config.toml
num_hidden_layers = 21
hidden_size = 384
norm_eps = 1e-05
parallel_block = false
init = "normal"
init_out_by_depth = true
lr_head = 0.00766
warmup_steps = 204
decay_fraction = 0.753
decay_shape = "linear"
dataset = "wikipedia_en"
MLP neurons of a small language model. Each row is named by its layer, matrix (up: input weights) and neuron, and shows model dimensions 256-383. Each number is 500 + 50 x the weight over its row's rms, rounded and kept within 0 to 999. Numbers have three digits each.
A block is one neuron, or neurons of one layer that tend to fire together. After each block is what it responds to, as a language model described it from the Wikipedia text at the highest values.

L12.up308:497488538506433509571428468484458445504530491445470471518477523494498581594492532596472442538516537543410467512515558538482444495579570464536502444480511434493490491455571490507470446552537505475413452410563525533498485484476436457566555471568593519450510515585442448537536514557546422451439512515565519435486548492509454445502587487587583476415551519452529514596516515375488532521512
Responds to: Word pieces inside or ending a person's name, mostly first names or surname starts, in lists and rosters: Michael El|lis, Carlo|s, Gheorgh|e, Rahm Emanu|el.

L18.up63:513473416500493582489444452554489450514524538502492426537456581483474581546505571492570621585592516484506451500534509610630433487467519472567551505506527441445534497539548535468547467564605511489604591463510516464432408531508487496518521451480494556400401464604475489510510531511547512415508513547611452563415423540599482481492477504526580580587520484497548558499531494463526519450407
L18.up223:544525431503488550502469461518484541505496523543503510439498493497476583453579457536615415501525434613446528490535559560454421419392531458602560506519396515533470463564514445566533472533446488453462495448506508476420521509465541493504590464486478504519535511523471506558495467488563455525481551589505551371569493511522479519554560445537461489555584481400442552527473496349455534482496
L18.up434:507542591519510511496550384548492510483393361521435484562529512432535497595582607674583566524525459460500452475535539585492448519531461473526556461517542455538442523457579500465530426499427539501532533480514499578492514438417520563428502509486468482495571420499513491581556490436567478472547542502438541524427496440579549553515509524609537527550431435411501469563483543468458559568495
L18.up498:418477550516432521471528462537515504579503511504468543414538564521588602415437529553568470557502526555460516523527544556515483467472582490487511452433542384485496548451460520475437564508516444507591473542558448437504477576515466392544499411604518401478431512500517495618442468451524528533498492477517500443567492497597475518546587526526544515481435513511469601492544488415505475408406
L18.up761:459520566508358498550446506531518651501447436497494437580485492626509521486475536503487465469590475583547529543534555508526561494436497480479524502640560486495565526487521437526510461476507546554569363517441505499458533463514539536555482424422421466515456443489521490578457499574506401539435490472661485518505524514510521439550439498532458428475575542520503553512479511406508528402483
L18.up768:476468493495546418538413491489479573497590512460473450439484516522486576414485527586498443586517470539436499428492483557497387411469562439512561546465509515507439532595472465471536467467475435481488551576450537580498460583565384543504513484514550436486556503540532484543416522543493416508432503437503520482518450525518374537431547509488523510478544412656541546515411532436498583413377
L18.up787:526511443511583449511504505551509491492573445539521383421501520464501508516587451544466534569378590540499440506514506566516486314413579459554546434437422539522492495554530520490486474508552530465511614487546453540448529519512590456537531494529524446526574522486586430651651449539504483403461582563499450489516533389587547565582525532526426496498504511498527533548457484502510498595502
L18.up874:533429599531516473503517531501430568489466528602420511438448470482492573503491511497543547608443594508489435508499516486496418478459589534533530573493487450552501526512434497393426510422416489486494460487388529573445480481543619593542562484450517441436464429461535503584453480530512458473475474432555468490551493484509542566518501541528463449508504548579490509510511527444448545423521
L18.up955:496458550480498459482425421540458495387552499468482470496464510485487509419494556479585480519518550484477486475521536596573428414425592471427501516574504415484476515441594533509492472510557517547528592550400521522569536524613543535432573565471478452539492488531467528568526529564521532377487556454531451418480463533526502459540547512525507558448501515514502526416502473374562589537409
L18.up982:470488637486429526488459554520460521454534538531516504440376545516516514503466585421557520438495470564421497507521457564452484510426525511464491508452573482491481504510519489537436505494424539544465529481511549484546415452509465586468550587507558493468492523547526539497566576467535516450469626532448461478438445557620438547538520496520561477465505441532463546462410558432543571513458
L18.up1110:471542508520472462505433565518390521444515506502447505561472543502529580395450531540564508592552449554402479439472614490549460455423569521466534505556529449524509529564548489476492495514462494491517543496399496596452453501536433529455529395476562580523472501461577508629584518616571386513487509530560470481516474495544433454479443588498499425444470397634439516414479541371486482549516
L18.up1242:560517494492499452562425488515444465529488458530405383563579578517507529515559475587566465575589475562356503454563512518412488452553487351490533504531586437516539512511485544493546537464463453512537515493512439569424528525499467482500493461540537451401609521533594555549498503494499425522498494544506471498468466392540488510506438584621473444453528456562536583625551503456528536547505
L18.up1248:600528497497459516484450442457524468472565595449468384504514474578525578476555558516659523484590513519485513469520513602588465488397511520498528477448525389573449500540557507572504511411495557487590532522460508478530522581540463506418570506549519480452496542552533564514566538508562411366451532521492462454517549424541448552486511539572491553518545469597467515540506525332537500551423
L18.up1318:412501479434503524488490497552477538573490542592470505536526535502540536452468584599466460491551498541443453418562487570499488468451543469551545497510545431580477488537442507587476510480579567460494553550509433418497453567431537471531531513564477459521559519612422461640546491486502444512492511584518476463470520466472469497550430559605560456514466493469429579487559505499529481481498
L18.up1428:494498455449405426490375479601564404560577499416518493455477558518548565500573509473472489534499495533562520572546547529625449450462605489547538533514440348512371470510566522422479413461493541457530412513536559478460511593493524513536547536579531444515505591538484512578518538532558461448405418498531436407503471450594466564532568400559541475554472527474505569436483553415566531591461
L18.up1454:555576491490438493478484487487501516501504471528525500625365498510514542506449559476530528547550500520418505521564502601478494500431464385533525531456603545491535445482528440526432500492439545498549512514463507593439456531494427442508521477496516504479455452629669578487533509510580439492463435494533530508466541482564412489482464490500438540545598443507507517478598546463538556573478
Responds to: Ends of personal first names, whole or final pieces, just before the surname in cast, credit, and roster lists, e.g. Paul, Arth-ur, Chri-s.

L6.up110:377529507480519477549444422482447458523503513501501466560542531540493533426500410539383502502441406534416446483579491556488586539567466450572531449461481467452625483449534425574537544471527554471563549433532507501468516543529498508490451492501505489372483450539514425520480482512522522443554550543533530431431570401488538482556514497496503430527514552548406495565526570476541575562504
L6.up119:529495446478535463510511497556528461529467478399433459495573535450468466494592448544597529493565494434495533436384593500460535449492473492491540415490544477570505505538549407540461447522568508527563563486548396529498430505530470434483519497571498480510553498511466449561510465506507453421472524456538558473487505509675477553557512631520503500525537437464432432559518506390566599583507
L6.up597:522471455452474513479534522582534573444600494373487510519562533476472554574554529527465520534512509486432392506505538478565564578515513539513506515597488521469527447474524539493484494479436538573524577567505505559542444470521521473509518461540579422452531469520596430488428471409443534455428535518506453485496491479651517446521509558552487494523505507503527504537524544556530540467461
L6.up893:501458494548462469482513394550517591524427436444525543601461526432422495463581510583482453480461522492497545550481540487484540470474591589580541474555434471580584476507463501603530473480455487457566560613504485514510454455489517530528530478539533479399548468516512535583487523509622522457489496595483532456426469507548569482536536538466453457545455504609489467499491510514506564508545
Responds to: Mainly South or North opening a place name, such as South Carolina, Southampton, New South Wales, Northington; also weaker hits on mid-word pieces of personal names (Jo-se-ph, Ku-h-n) and Pts in table headers.

L12.up1264:519533547490566478487504494480468487487528481531444601553473541390484521445536565523461473507451512611469457536557559534608548505508572443524523528408388478510516523445434465447527433488453516507492602549551456450621478506525485454504585578573485453479548433484506561604483516586414453475462543562438503441453419338501473527540483515537472528547505475572595463496486515500501473551518
Responds to: Fires on "an"/"An" as an article or as the first piece of longer words (another, any, analysis, annual), and sometimes on "was" after a sentence subject.

L18.up35:494595409565524476500492542416487412504495473475489497506496526420499518445542527465507556504394530472512573439493546504477508435460557549537564553509454549473546526491459440452484417530498468487604495479429506499565520450525470536491596495439617491614478522582493530531544472556433386469433494456575556528533404488514471506470588552473523547535562486525484445487555469559501499445543
L18.up47:496400514475532494498507446558553575563526477433533494548414515461409512498407495508425545504525480592524604465577559419500603517579507499492519464574526484524466529525543468443517524573506565459524471606453551508488465483440515520513506373519554475434522487543520476593466542462441466418483525546538466536434397543562519501570534495574592453428539597544430553503535541506464473528463
L18.up318:623543506483486461526413540467441536519491448468459575481534582464543562393470497477538467530559510578526426420543545485521515381539490520444524414477499562517469569438566526476507454474529421496464543533507447329517440463475485432429547483424540471459505528455574523526488486426415466509445513546502508506555486408505469437440469456541516538484537510585546568504573463482533517500468
L18.up523:551549513484493477457435412558507521478541525392546552488534529491496533543454529479482527477578539565507479485497449558582533443536403570504508509433480479486481532479453476505554481612587402485469510442587510533502466522575569438521477480473489533479614535549514505463518484550485499474524544557546496477487505495438537421622497501509494462449508493521467490485531505412557601563545
L18.up583:526509448521550555481422400541507505410474458519464423519520519514531570473544449550494559515494480461509520514589459496492539535494472502506493491515556442454522473386521471513480433556400442508518568564581456540543572496593581509413515519474528454563536501538557466553517508572494419438436481537549467487519469473419457515569511580511675521532497484553541499428480525431414588531390
L18.up610:438602573457484575490444553578516430552608435453446438526522435475524444504471516551535497526546527504471472492599517536498573440449497478505515453413514509526457507525433441588495529543518405483453507500523412434365413516523478562400616418484485468358529520441468506442561526488480497557476500465503492438541565510480500534484435460515489484550474547478463456482544568474569604583523
L18.up611:473565521454491563548455494454502544450465562572562569580529648494558534507583487573413443549516400516501554483542462504467436533490385520470557457505527474415545731489546478534455527462601509594485557444434566520542517551515527442516496429550512576527589469481428515529492595435508467510470436487506506473492506433436470513613520523491529551518473554549460526480592509512554566547479
L18.up612:490518507471484537574450489503444406496607505574530526544416506452428492486542473391418493539489516588526395489437443490589495548535503500513551552430529496373447557545492409545529423572435417496450538474527486405462442564485580571467496482502502550460427491442590525501506498493469507475486451497457492497431380478547486520555448552520435534442542451565586622435540557426489557607520
L18.up645:502432482506483507534454536602539563481580544494573518534554554504518526533506482436524519525535393559478541475601508432434441466496509504447500510513474505492445483467472521506505565493486467521418523481403550498369508548494508499537493462488612533511585488521488545481546474472488471559462497501522551471576511440569464438494523527539542547449485556478579518575618424502520641561480
L18.up709:529601468456490579467527447511585502509559463456541472463438533516534464501561537547463608453433473529541461479581475597543465503541398522559549520418470509456451478505447476476593483466483455498463549398576381422500460563466572469486510536639483472561484493611448575564559536472523471444493450574538422443496541532469481492453561462489499474531512611591435520461475541486468495398550
L18.up878:488523439510485474484493408472503665535504536504528495527429559484526475463515509487464618580553469564583559497578469605460519478584504551542586519515514500614566540473482493521461497460474449467544520574459465546476485518551504565502573580590556462479543492497522512502439527570498469510508513464470569559495505457475441568399482578549475430505391499606548445516416528433518528397476
L18.up920:554556543556511434530516456457553471477480398465527500565516510485417530424476473472533538600503501558445470593487459581458501465544545499471485502555505467437531498476550381476556468587506439519539471505532418432572497516590493600457466448542501514431497462499489553498524520468479521586535649492494484607429592472509541475539485503509425447476525427468536481539486422461544504469549
L18.up1072:492523505546482424528504385531432502513484542541442559534504503491571483504462523462490439508486459570485540592540515533422518509481491491458542481423396463518522464482559451575520469469415568542589406553530431598468452533502537526487513517465528448492542489479498423511465506488421544498499524483512508498513488426438489509475545437465528506561409543430473502535416547482514570595513
L18.up1117:413502467542488498544450479509555550487441438410478508566589535457627506494492528478583528515501474631509628524515515532401451522599439428479528508383596380556398518392581461465540420605522498453472468505526534579422501573398548531468572505534443535456503465466506567454595447455438451447490434448481560524566531474500523490512562485432527495510519527513565427459473443509526498525403
L18.up1277:502446447512374549516459437525478502520566462458465572567471527511526414544494540566501482528558420558541491454585547554492502425599480548501558516552462484544563602550531483532493518539482454499477595494476496473452501515528547497473570529544416573459550521506618495471495582523458494463474410456575464576540483491485534536621529497472578455526549492464525472510482492472534479541508
L18.up1473:583453508469515529457418436535536443516494539551531535504505536455499515455506480518555523507492442606473514463520460572527453521514479499565504528515473515493510569472456399488514442469428447466497508474554423428439503519514507601538526527511533455379470586385508483499458559505477429514515541542488527498446533464493444547554456548518442496502485554590607495568585477481420579477520
Responds to: The article "an" after verbs or prepositions (was an, in an effort, received an), plus word-initial pieces like an-, An-, re-.

L6.up15:519455462492498475510488538563475531542474520473550427564449513473430541438487552544525574480528496474508519469493514561573546493484642484492531479531483446446507475557537496494505548462452512448489424567481441496504469457497543452563505491478595509559475470510468476517459494494530355393526508498477469510555531498554452570497562533464537481525550428504425596578574502461588581436425
L6.up117:452518576484528498463454455526447496502489505464462435510529544504589548470605592493547508515564483513513517574506512478557542470472471443523469494401487525413448455485663537525480456509487496537501525534508489433473460462472489454533448470468535444502463468563488473554502514547536511463469437454591427582511517508571487407548534520521570404472461545441448551542460546402499455433388
L6.up1059:472570514436460434551463457564562603541470465487505499603519479459495568502469456506481493541462442539430585420528560602448534533504538460522512440545402513488480522426611536476495422488428450453432554516393457558483488454629500457507487469480565445542432583464538369438459457427433419462482518474577462504547429483519523488593525561423539615548507484537541544478481513440471445501455
L6.up1336:521489470473467506529453447533492543628584473473472415527543535502472529619443376607492488477564413465412445551554528502581534509588490430539496519545603400477523450475571501522477479554532501477485487489601486553544475505461481449513449516483614443519542506578412433418471513523478382495429496451529504469521530510555465502452550480476516514520547537525449512479454607361509527493595
Responds to: Final pieces of people's first names (Donal-d, Nathani-el, Ry-an) and whole given names (Robert, Paul, James) right before a surname, plus some other word endings.